Weights of a small GPT-style language model, trained from scratch on English Wikipedia: 703M tokens.
MLP neurons of a small language model. Each row is named by its layer, matrix (up: input weights) and neuron, and shows model dimensions 64-159. Each number is 128 + 32 x the weight over its row's rms, rounded and kept within 0 to 255.
A block is one neuron, or neurons of one layer that tend to fire together. Before each block is what it responds to, as a language model described it from the Wikipedia text at the highest values.

Description: Mid-number digits and separators. Digits, hyphens, colons and decimal points inside long numbers such as ISBNs, ID codes and table scores, plus pieces inside rare surnames.
L4.up228 [167  97 141  55 120  81 157 111 163 151  81 138 139 109 106 193 133 132 102 111 164  99 146 129 133  96  83  94 114 103 126 141 155 143 152 105 133 153 162 145 116 147 159  72 109 138 155 145 102 117 147 113 128 128 113  64  89 144  93 152  96 133 144  78  96 166  92 102 181 120 119 102 114  88  84  99 128 119 152 142 155 178  95 160 108 205 151 160 127 125  79 126 100 129  94 115]
L4.up306 [ 95 130 116 134 142  98 128 152  89  85 139  92  81  68 135 176 170 154 108 139 148 102 116 163 197 133  73 127 113 157 108  94 136 126  87 204 106 119 178 148 131 118 179  96 167  98 179 141 146  96 131  96 152 141 159 106 106  82 144 136 106  72 119 130  99 160 127 149 118 104 160 127 151 115  77 150 152 142 202 130 124 161 161 152  74 134 125 127 141 125 101 150 127  98 212 141]
L4.up771 [127 105 183 149  87 138 121 111 144 156  97 132 133 178 182 140  94 106 105 130 210 129 130 143 226 112 176 124 156 125 147 172 158  71 124 119  91 156 107 135  93  58 132 123 129 170 190 157 140 105 128 135  92 170 158 146  98  84 151 126 137 147  98 104  44 171 132  84 124 122 152 126 125 135  78 133 170 104 155 103  45 123 101 111 154 138 137 162 122 132 162 178 144  85 153 104]
L4.up1086 [180 176  91 137 109 132 107 175 128 175  96 105 124  59  78 127 173 107 129 154  97 150  89  96 111 101 161 163 123 110 101  91 112 113 121 123 148 133 117 166 140  61 119 129  86 145 200 118 180 119 107 156  96 192 153  49 121  63  83 109 110 148 163  83 120  98  35 159 167 103 169 134  53 148 111  69 142 194 150  95 110  76 180 182 106  52 119 110 111 140 123 109 136 159 135 118]
L4.up1230 [179 120 107 121 107 136 121 167  95 153  97  88  55 146  66 165  86 140 141 114  91 130 105 105 163 123 109 129  99 139 145 194 125 106 112 101 156  98 136  91 114 100 146 140 122 120 201 154 163 154 167 153  86 136 130  72 107 162  94 132  70 182 223 187 140  87  79 108 114  96 114 193 155 122 143  87 187 165  63 117  99 132  75 110 141 137  85 145 121 152 163  93 113  87 134 182]
L4.up1957 [149 120 103  75 169  79 160 146 105 124  86 137  91 185 151 123 149 122 125 129 114 149 128  89 150 139 130 136 183 104  40 161 205 130 154 106 145  83 150 192 111 125 129 121 195 154 130 163 138 123 143 171 184  87 140 167 122 157 177 131 116 137 124 128  76  79 164 157 158 128 137 105 190 130 142 114 131 120 124 140  64 183 181 145 131 132 146 192 151  77  81 122 130  94 101  63]
L4.up2795 [149  66 154 111  95 113  45 149 123 113 164  66  99 135 149 102 152 119 105 153 162  87 106 133 149  71 168  47 174 132 196 147 127  69 122  95 178 118 130  80 167 114 146  95 100 131 155 141 109 177 196 156 104 107 162 151 126 125 161 109  67 101 196 192 108 171 151 177 134 122  81  65  82 125 124 124 124 112 105 109  90 114 142 133 124 192 120  91 141 153 187 145 107 122 146 167]
L4.up2967 [182 165 186 128 135 131 144 152 146  94 126 135  92 155 131 173 125 148  40 107 158 142 162 152 162 119  70 113 121  99 152 165 159 106 146 109 111 119 133 101 105 150 130 126 192 146 140 122 147 133 115 128 155 123 149 144 146 191 200  99 142  65 195 160  98 164 125 141 119 137 108 174 125 124  61  99 149 134 130 179 117 130 158  73 188  99 129  90  91  95 120  41 121 186 131 123]

Description: Digits in date ranges. Digits inside years, mostly within birth–death or period ranges in parentheses, plus the en dash and closing parenthesis, e.g. (1851–1902), (1918–1920).
L3.up459 [144  76 165  91 155 119  68  59 150 114  70 102 159 168 187 114  89 122 133 134 142  85 105 159 121  80  60 103 139  60 151 129 115 162 130 105 114  92 185 122 145 110 133 105 127 144 136  74 177 151  94 155 153 151 129  50 171 111 105 137  82 132 128 151 144 122 147  77 170  94 141 115  96 150 144 103 175 138 122 212 118 169 158 138 123 123 125 139 110 123 106 132 114  92 158 151]
L3.up494 [ 86 151 205  68 138 145  95 195  91 144 131 208 202 141 119 137 101  80 157 147 130  77 192 129 129 128  82 112  56 127 149  86 167 131 188 124 189 182  95 103 150  62  81 167 121 167 151 140 103 142 116  69 119 142 132 102 123 168 142 146 111 123 147 112 142  69 156  83 117 113 140  92 138 129 125 149 166 118 100 126 135 127 132  90  98  89 163 119 176 145 114 148 168 123 131 138]
L3.up2923 [114  95 171  94 129 128 112 125 149 157 115 132  67 107 111 143  85 121 117  97 136 130 163 208 130 113 117 127 134 157 127  62 156 147 124 135 124 146 181 118 164 153 169 161 118 141 158 109 122  91 124 119 190 154 136 170  88 145 128 161 128 137 118 191 117 134 155 197  90 139 119  81 147 142 140 162 117 109  94 174 169 169 169 215 106 124 177 163 186 157 122 129 157 133 111 153]
L3.up2932 [175  99 103 173  83  98 108 127 146 132 117 140 120  95 104 103 171 125 168  93 126  97 109 114 111 143 152  75 156  88  71 124 131 109 127 100 134 198 136 127 161 135 104 147 113 111 135 144 152 111 134 109 118 118 146 107 102 183 153 112 172 112 169 149 143 113  67 134 187 115  98  59  81 141  62 192 158 132 139 144  99 172 118 112 119 168 149 141 107 136 144 110 128 180 147  88]

Description: Abstract head nouns. Abstract nouns of property or measure, often after "the" and before "of", such as size, height, ability, density, accuracy.
L3.up747 [155 124 134 151 104 119 152 178  97 162 158 125 116 126 114 134 106  73 172 111 195 108 176  97 234 132 122 149 150 130 199 104  99 130 145  97  99 146 132 109 125 133  87 132 100 162 111 149 113  69 139 114 121 108 117 139 170 152 175  70 102 141 140  93  89 115  93 178  91 169 130  82 127 158  90 106 102 120 111 101 128 134 118 121 144 170 138 133 173  99 169 116 115 117 122 108]
L3.up932 [131 133 128 132 148  87 156 105 163 177 111 140 187 133 120 166  87 164 151 123 180  82  92 141 170 143 113 158 140 131 115  97 110 137 163 134  90  97 110 141 108 117 123 117 139 142 161 126 141 105 123 136 122 108 163 205 149 103 128 106 201 113 137 137 178 102 102  82 132 134 147 108  96 148 123  59 100  82  99  96  63 211 140 142 172 138 123  95  66 152 130 129 113 148 155  90]
L3.up1568 [133 105 174  90 116 126  98 101  75 180 120 133  93 142 155 125 153 165 158 116 166  78 147  94 148 133 131 132 162 167 128  96 148  64 142 135  97 123 163 161  95 140 124 160 181 184 144 108 175 106 116 148 134 157 138 157 173 111 201 169 133 106 148 128 142  80 109 111 160 111 101 131 161 130 139  90  63  76 145  99 197 147 103 168 107 117  88  91  76  98  76 133 197  93 131 155]
L3.up2936 [148 111 131 152 111 148 172 150 131 124 109 212 102 112  75  79 131 143 144 110  85 123 115 112 153 188 128 137 159 123 136 145 124 127 105 112  45 121 128 114 105 124 141 138 136 133  81 128  89 116 168 156 174  90 129 154 130 120 124  96 106 154 146 124 105 133  90 131 172 171  93  87  74 135 146  88 119 132 157 118 139  65 101 106 117  99 115  92 140 150  89  91 105 118 131 178]

Description: Words inside proper names. Capitalized tokens that start or continue a title or proper name, often a common word, e.g. The (Washington Post), Two (GQ Two), Pot (Limit).
L2.up1246 [161 176 171 112 118 122 147 156 122 149 116 101 120  63 133 108 122  82 106 141 134 151 132 141  91 136 155 135 167 132 112 137 119  34  83 176 132 118 110 163  93 116 108 109  43 193 133 117 193 133 115 146 179 203 136 145 116  94 168  45 113 130 128 110  85 183 164 163 119  79  79 141 121 104 137 156 129  21 157 143 119 181 121 121 151 128 126 146 109 182 182 195 155 147 147 109]
L2.up1687 [111  98 127 131  67 120 103 123 139  53 123 137 130 125  93 121 152 110  85 149 135 128 109 134 122 137 171 151  96 115 119 105  93 122 182  87 110 134  93 112 185 133 148 160  87  90  98 133 130 112 181 132 122 116 113 116 158 163 106 159  96 157  72 120 160 172 136 134 116 114 131 109 176 140 127 114 160 124 203  66  93 176 153  91 163  53 112 150 127 127 150 152 129 102  73 140]

Description: Mid-phrase modifier continuation. Tokens inside a noun phrase before its head noun: coordinators joining adjectives (local and national, fresh, powerful), word-initial pieces like a, quantifiers (over, six to).
L4.up8 [119 128 143 138 112 163 163 115 122 159 118 168  92 171 119  79 146 126  78 126 127 131 104 122 138 142 113 157 202  80 103 101 126 172 148 113 130 144 136 131 115 123 181 123 127 169 102 144 114 119 128 126 130 152 152  74  92 114 117 143  95 121 130 118 128 141 124 132 106 113 134 187  95  81 105 151 119 126 108 187 177  96 183 121 107 119 102 178 107  87  98  95 163  41 114 142]
L4.up199 [164  93 114 163 132  84 130 109 191 103  71 113 135 128 135 160 133 102 110 152  89 157 121 125 168 142 139 141  89  59 108 145 144 174 151 138 115  95 134 149 149 182  75 102 173 132  42 173  86 143 208 102 127  93 143 120  68 158 128 148 161  54 144 127 150 167 173 185 102 155 110 149 131 146 161 117 153 137 165 123 177 141 109 114  25 124 123 129 144 168 103 136  91 225 104 145]
L4.up415 [169 109 165  91 111 155 121 119 169 156 160 104 173 155 151 119 151 121  67  99 150 145 120 167 150 180 183 174 161 122 127 159 105 144  95 127 106 116  89 136  77 200  64 202 108 143 125 101 154 108 117 135 114 136 141 150 139 149  77  90  65 161 152 106 134 146 105 102 165  95  82 127 154 112 105 139 136  96 142 161 137 140 140 165 106 130 113 137  93 154  94 118 148  82  78 106]
L4.up961 [ 94 102 123 192 103  73  99 153 190  81 104 153 134  92 156 188 136 173 104 162 142 186 122 146  90 137 153 157 173  84  30  70 156 166 139 143 105 139 187  86 142 115 110 110 107 142 138 120 147 170 176 137 103 143 130 106 120 156 106 148 100 101 156 142 129 117 159 203 133 122 101 169 119 133 205 162 121 124 109 128  92  98 130 117 150  79 156 112 115 164  75 148 136 163 135 168]
L4.up1456 [122 137 172 155 142  61  84 156 122  87 162 152 103 115  91 105 179 155 113 158  63 146 184 133  85 174 139  87 175 155 125 171 143 116  99 169 161 133 161 140 116 165 113 195 118 124 130  94 154 103 100  68 172 126 138 162 138 143 162 131  66 128 114 127 144 128 134  96 101 116 149 142 104 128 166 124  48 110 112 141 103 120 161 118 120 151 170 128  89 163  71 101 126 125  95 162]
L4.up1722 [147  78 132  89 191 148  89  82 105 166  33 153 138 182 139 188 150 144  88 133  92  68 128 122 129 128 115 122 132 157 156 115 108 171 131 150 111 115 141  92 116 160 122 145 158 139 120 109 154 136 134 132 122 167 125 143  61 176 144  92 161 116  66 125 127 138 137 138 171 142  88 168  45 115 181 205  73  98 123 135 106 183 102 197 133  83 121  94 137  99 117 139 106 124  98 135]
L4.up1742 [192 129 141  81 182 196 165 119 100 156 174 189 122 131 139 117 153 100 174 157 118 160 113 130 172 179 143  81  81 123 138 142 147  82 135  74  93 155 110 128 119 118 130  99 145 118 120  99 111 104 134  49 141 159 126  87  73 167 182  84  82 118 118 109 161 172  92 133  73 141 139 129 110 135  81 126 167 130 131 161  99 120 101 102 170 128 138 160 129 115 173 162 136 148 107 111]
L4.up2547 [105 189 136  71 180 121 162 100 126  86 100 164 119 140 145 205 158  94  91 123 106 165 188 172  95 140  95 143 103  94 110 116 168 134 111 146 109  92 158 128 129 121 107 102 127  63 125 128 116 219 180  90 130  80 167  80 119 101 163 102 118 104 158 144 151  99 153 107 168 137  78  49  98 175 164 186 161  84 150  67 115 174 119 128 166 112 146 154  89 162  98 153 191 102 158 157]

Description: Digits inside numbers. Single digits in the middle or end of multi-digit numbers, often after a comma, decimal point, or $, as in 29,864, $34 million, 59.8.
L2.up466 [138  69 128 121 146 160 135 184 134 130  61 132 159 181  91 139 150 154 109 136 166 184 105 124 118 151 102 113 163  89 100 133 171 125 139 100 133 112 137 113 116 127  82 151 159 122 100 121  71 160 145 151 174 130 149 190  76 125 166 170 215  91 159 186 138 120 113 170 131 105 154 131 137 137  60  92  55 121 146 149 130  88 183 118 124  76 214 103  75 154 120 158 155 165 176 125]
L2.up2107 [153 120 149  58 101 146 144 176 175 125 144 113 115 112 135  58 171 135 120 145 110 109  97 148 165 158 142  96 101  55  85 134 150 152 108  93 173  94 165  80 173  76  17 138 196 102 144 105 135 131 117 134  72 116 102 128 100 175  94  89 157  73  80  74 151 120 180  99 116 113 146 155 121  90 123 114 104 117 109 116 149 134 145 127 146  94 130 119 101 119 148 184 107  69 135  80]

Description: Coordinators between paired modifiers. Mostly and, or, or a comma right after a first adjective that shares a head with a second, as in national and local, small, one-story, Hispanic or Latino.
L3.up600 [ 88 172 112 142 138 154  78 176 166  81 104 133 181 173 130 137 115 140 129 154 144 117 154 137  99 150 150 166 168  99 160 113 120 145 148 164  89 139 135 163 129 141 160 144 114 103  92 141  60 145 179  77  69 161 167 124 121 144 132  81 119 141 159 169 121  79 104 138  91 110 118  70 171 139 175 109 161 159 145  74 202 142 113 140 107  83 120 145 129  76 127 183 142 110 202 136]
L3.up720 [ 82 175 162  77 113 130 130 135  77 139 103 118 114 137 136 167 100 119 145 129 139  84 109  47 138 153 130 149 114 132 134 108 143 130 149 122 138 145 125 184 102 157 166  83 157  81 117 141 117 133 111  85 125 136 106 163  64 128  97  91 113 104 127 160 144  44 143 145 122 112  96 147 110 151 110 200 139  94 112 164 235  77 133 113 186 132 147  77 151 138 137 147 159 129 140 122]
L3.up778 [119 162 114  86 134 110 171 117 163 100 112 105 181 142 148 155  68 159 121  97 187 153 118 132 130 169 121 165 115 114 122  68 149 127 171 117 103 114 137 178 115 120 185 112 185 146 120 138  89 155 174 131 151  95 141 124  68 122 101 133 108  71 143  90 156 128 143 132 135  91 148  92 153 147 185 127 171 117 181 200 118 205 142 124 127  88 115 120 104 177 127 151 154 133 173 149]
L3.up2969 [ 65 121 164 139 173  91 118 109 112  86 136 150 132 129 183 135 120 100 133 131 146 117  78  70 173 129 128 119 105 101 135 149 148 163 139 151 103 135 170 148 181 138 138 138 115  50 147 166 138 168 171 107 111 183 103 153 136 134 122 149 144 136 146 112 111 112 126 107 112  96 100 128 121 150 124 204 154 140 152  82 180 125 171  96 106 136 182 154 115 101 116 185 160 119 173 122]

Description: Indefinite article openers. Fires on determiners opening a noun phrase, mostly a, an, A, also one, two, each, that, often just after a quote mark, period or comma ("a sophisticated…", "A course compass").
L2.up1152 [132 149 118 137 109  88 106 161 208 104 103 113 138 112 176 115 149 171 110 169  87  93 159 124 134  68 116 148 167 152 168  84 101 137  99 110  78 106 135  91  81 134 134  93  91 133 185 133  71 173  85 128 161 155 110 121 146 183  67 154 187 123 111 132 143 107 146 163 152 162 144 121 137  87 102 190 165 151 121 121 152 148 152  74 140  84 158 139 179 137 162 185 142 134 183 180]
L2.up2727 [155 125 136 164 138 111 137 184 141 107  95 155  97  73 130 150 160 125 148 118 153 189 152 145 133 125 143 181 118  84 142  76 112 150 155 119 136 104 155 114 113 126 128  61 105 175 139 127 144 152  95 176 126 139 104 168 141 167 106 175 177  97 156 184 112 105 159 113 144 114  59 171 135 146 128 123 175 172 138  64 108 116 126  80 110 179 185 148 122 121 112 139 137  88 178 104]

Description: Noun completions after possessives. Final pieces of nouns, often plural suffixes, right after a possessive or article, as in his winnings, their views, her performance, table headers like Notes.
L2.up596 [160 104 117 115 138  80 134 133 171 193 166  99 140 148 133 227  99 163 127  66 103 144 137 137 115  99 130 120 134 142  94 154 126 137 106 128  98 135 126 213 141 137 122 129 115 144 207 112 152 147 165 145 133 107 165 161 133 106 150  93 112 149 123 118 161 141 129  55 130 130 108  59 174  73 174 118 153 102 116 181 123 141 118 134  96 138  76 106  86  92 100 108 109 124 101 157]
L2.up1263 [143 130 109 155 168 100 165 135 161  95 155  89  80  56 101 193 105 135 152  79 136 106 169 171 171 171 151 106  51  76 144 108 124 158 127 163 133 163 131 153  80 130 147 100 175 150  88 102  83 138 107  80 155 103 163 129 110 115 137 127 146 229  96 142 173 140  58  83 145 140 100  86  96 179 113 117  98 143 144 130 111 148  87 168  94 139 140 128 114 142 155 138 104 208  86 150]

Description: Abstract noun completions. Final pieces of abstract nouns, often suffixes, naming a quality or topic, frequently in section headings or before "of", e.g. -ity, -acy, career.
L4.up88 [148 171 113 158 109 117 140 117 171 163 153  44  79 116  95 132 187  84  80 141 182 152 124  77 123 151 122  79 132 187 104 126 118 168 111  86 123  75 109 136 102 136 143 137 129 126 130 198 181 140 155  89  54 134 120 186 130 129 141 138 156 134 147  83 154 140 130  70 162 123 153 153 163 165 184  94 123 180  80  93 114 141  96 113  68 120 100  83 125 144 198  92  79 108  90 177]
L4.up456 [139 167  78  83  78 145 118 158  87 130 127  90 117 114 124 176  71 175 154 191 108 125 140 122 141 129 169 131  89 129 148  81 186 140 128 128 182 182 144  83 158  80  95 106 105 152 139 144 155 139  83 122 138 117 128 167 140 128 128 109 119 141 170  84 142 117 144 136 116  92 112  97  76 111 142  77 153 125 103 175 133 166 135 125 161 120  58 115  90 112 103 126 112 168 133 129]
L4.up490 [140 100 129  98 122 124 112  87 100 113  92 164 132 167 122  97 145 114 121 159  98 161 116 111 171 203 131 112  93 129 146 121 121  94 119  66 128 152  89 200 127  87 117 141 107 126 105 107 154 156 100  77 155 117 185 111 118 123 115 167 111  72 104 141 104 150 112 149 158 160 171 133 129  94  92  98 109 153 101 207  97 112 161 116 135 155 137 103  91 164 159 111  81 102  79  89]
L4.up1738 [102 126  54 100 177  88 164  91  97 155 143 134 155 121 162  97 128  97 172 129 121  72 167 135 115 141 113  64 101 104 158  67 124 149  94 116 189  83 148 109 105 132 111 179 177 132  93 128  97 119 162 152 197 147 106 123 165 157 199 140 160 119 162 187 105 182  80 139 107 178 103 104 109 127 111 182 173 181 123 127 177  83 122 170  73 164 131  68  92 159  79 156 118  92 134 178]
L4.up1854 [132 120  67 125 140 125 158 134 128  65  75 145 130 166 134  88  79 129 167 163  97 125 121 160 101 146 132 119 150 167 156  61  57 130  98 127 112 103 165 144 106 160  82 150 114 115  66 157 198  84 120 130 163 112 121 141 123  88 126 183  85 125  84 106  75 100 123 163  78 103 100 149 113 100 138 116  91  92 153 169 127 155 155 114 152 155 125  82  93 163  90 148 132 127 127 128]
L4.up2203 [130 208 125  78 126 146 116  89 119 100 119 105  77 171 125 144  92  91 108 157 125 136 126 174 182 155 155  93 104 129 174 124 160  74 140 177 158 138 136 159 158  70 118 171  44 180 151 153 143 172 133  90 172  35 115 179 158 164 157 178 147 137 126 114 140 100  67  58  92 139 115 101 156 105 123 121 131 121 146 216 133 105 155 166 135 171 135 120 105 119 129 153 130 149  85 123]
L4.up2228 [ 48  93 121 123 176 138 135 184 137 142  79 164 186 134 107 149 146 166 180 164 150 152 173 110 160  91  62 120 121 137 146 127 125  96 133 221 143 110 129 128 131 119 144 134 187  88 107 144 116 147 167 142 148  90 124 133 177 149 167 118  93 165 164 100 139  84 102 166 148 128 107  99 182 174 114 110 124  84 135 122 159  93 143 120 158 101 152  85 144  64 114 168  69  85 123 168]
L4.up2400 [ 91 111 112  77 145 152 103  89 132 194 133 110 138 123 133 111 149 171 132 128 139 109 129 142  94 110  88 149  85 119 168 162 126 112 160 133  85 118 175 130 126 112 113 114  73 147 142  66 152 150 147  86 175  98 153 125 123 169  59 151 143 144 170 196 137 135 118 158 131  93  93 135 172 180 127  66 111 136 139 165 139 150 140 116  56 111 163  70 108 105 173 134  95 187 125 157]

Description: Inner digits of numbers. Digits after a decimal point or inside multi-digit numbers in measurements, money and counts, e.g. 392.4, 1,000, 8,424.
L3.up612 [106 149 144 134 175  95 156 152 121 150 127 121  14 100  53 150 191  82  72 122 154 133 108  40 148 193 126  73 149 106 104  72  74 157 136  94 191 100 151  83 129 109 156 104  38  64 146 126 123 114 171 150 126 117 144  94 115 119  87 139 147 101 123 166 101  67 162 184 164 175 118 151 166 141 117 148 143 130 149 106 122 187 189 149  83  80 129 153 115  86 122 139 120 144 116 156]
L3.up1409 [176  66 112 148 168 154 135 140 108 124 134 134  89 114  77 103 107  94 153 216 137 164 103  98 110 175  94 111 133 161 104 112 139 142  90 149 145 142 168 136  92 131 138 106 102 111 203 158 181 121 117  72 126 162 157 140 105  87 129 138 153 113 198  96  98 100 137 180 121 205 125 173 124 130  99 132 135 129 134 135 123 110 123 113  94 115 155  52 147 122  94  75 122 122 135 160]
L3.up2296 [230  94 114 138 153 124 122  96 122  77  50 137 139 164  66  92  86 130 120 184 142 149 139  94 141 163 135 188 128 133  95 148 140 121 144 172 114 126 134 103 103 135 128 114  88 149 128 161 106 137 141 112 115 131  89 174 131 108 118  74 153 186  75 159  84  99 131 130 176  95  82 126 165 166 163 118  97 171 122 106 146 129 144 123 164  96 133  81 142 111 114  92 146 103 121  93]
L3.up2857 [ 76 163 107 159 160 116  98 156 120 113 160 212  91 140 163 142 140 162 148 169 130 123 127 106 190 133 105 145 120 147 117 123 195 159 123  64 133 153 106 156 108 101 131 127 103 135 189 117 101  96 139 100 148 127 141 130 103  91 139 109 146 126 173 123 136 162 134  92 137 147 140 121 130 152 107  73 158  97  85  85  71 140 148 149 161  39 107 130  71  84 129 225  72  87 158 116]

Description: Inner digits of numbers. Digits after the first in multi-digit numbers, mostly just after a decimal point or comma, e.g. $4.7 million, 52.8%, 30,000 km.
L4.up186 [125  83 111 137 188 117 202 157 132 160 188 149 116 147  90 167 137 128 134  92 186 158 164 116  93 104 149 116 128 138  88 118 193  68 148 170 128 184  93 105 143 119  98  86 164 173 135  84 105 150 132 108 160  80 124 146 166  90  70 137 153 115 139  86 105 117 121 100  86 136 165 125 123 183 142  97 137  61  89 164 119 154 177 121 121 133 112 114  69 138 102 138 103 116 100 123]
L4.up372 [ 97 164  93 177 101 127  73 131 131  76 134  93  51 125 167 151 174 107 144  98  91 117 166 145 151 122 128 103 144 116 112 119 202 100 171  41 158 138 157  72 173  96 157  86 160 125 157 148 113 134 124 138 106 118 171 141 127 124 137  98 169  47 100 118 153 123  99 164 126 138 132 125 149 147 134 119 124 190  79 106 104 121 159 130 128 113 105 102 114 169 100 105  60 125  88 117]
L4.up733 [104  98  60 114 178 103 111 140 162 115 131 132  49 136 156 137 168 140 175 155 147  70 163 174  93 190  77 147 144 146 106 108 167 170 115 129 131 110  82 131 152  19 157 128 134 138 206  78 110 109 113 151 121 132 146 143  71 138 114 112 114 110 178  97 188 166 117 135  76 147 131 171 115 131 117  74 109 115 129  95 129 190 152 120 154 125 143 152  97 134  73 127  78  83 146  80]
L4.up1021 [147 139 138  99 131  74 127 127  83 148 133 102  72  82 176 145 144 177 154 151  82 166 143 138  93 153 147 149  96 149 121 116 148 123  82 130 127 110 105 116 124 110 159 129 145 175 198 117 159 145  73  97  86 125 155 161  85  93 180 173 116 146  49 134 143 150 139 117 151 141 154 137 203  77 155 121 131  84 123  90 112 168 141 172 129 108 129 127  79 100 155 141 126 142 101 129]
L4.up1118 [159 175 123 125  95 152  59 151 108 142 113 172 110 109 119 126 139 170 125 132 137 162 104 139 121 158 107 180  80  96 128 126 109 180 168 116 132  76 124  80 158  78 140 129 192 110 171 138 134 153 209 145 124 107  76 129 126 145 207  77 128 117  85 100 137 131 100 169 137 106 138 143 131 112 128  79  97 120  48 127 101 148 162 165  78 148 113 188 153 114 120 129 104 124 157 113]
L4.up1908 [151 123 123  90 176 130  61 111 138 136 145 155  91 107 130 142 165 118 102 117  64 114 141  99 138 189  77 108 131 133 103 145  80 158 192 104 114 114 110  80  73 158 113 121 103 147 156 137 159  86 117 109  86  88 140 112 130  98 199 125 115 106  91 136  95 151 147 141 135  89 164 137 116 206 167 163 165 119 116 115 161 161 132  69  79 100 215 136 131 104 185 140  74 133 170 127]
L4.up2412 [146  83 118 106 192 116 140 202 117  93 109 128  72 132 170 127 148  90 186 110 129 119 138  96 117 180 107 166 118 119 117 119 140 156  79 165 136 186 145 113 127 100 189 118 197  83 159 155  90 128 131 133  95 129  44 133 123 142 132 113 103 105 119 160  98 213 167 115 123 105 111 172  65  84 174 175 113 160  92  92 156 159 143 167  93 105 142 156 145 140 137  83 127 116 167 107]
L4.up3048 [ 67 145  92 147 108 125 120 106  63 127  66 102 130 202 173 144 167 119 144 117 157 162 104 130 152 147  88 197 159 165  76 165 131 103 135 118 148  28  72 118 102 101 114 111 148 128 142 193 108  85 139 177 103 155 119 148 161  68 126 117 113 101 124 102 148 121 150 107 136 131 127 146  92  98  63 157  94 143 146 119  55 182 131  57 119 158  45 118 142 131  94 150 110 130  99 123]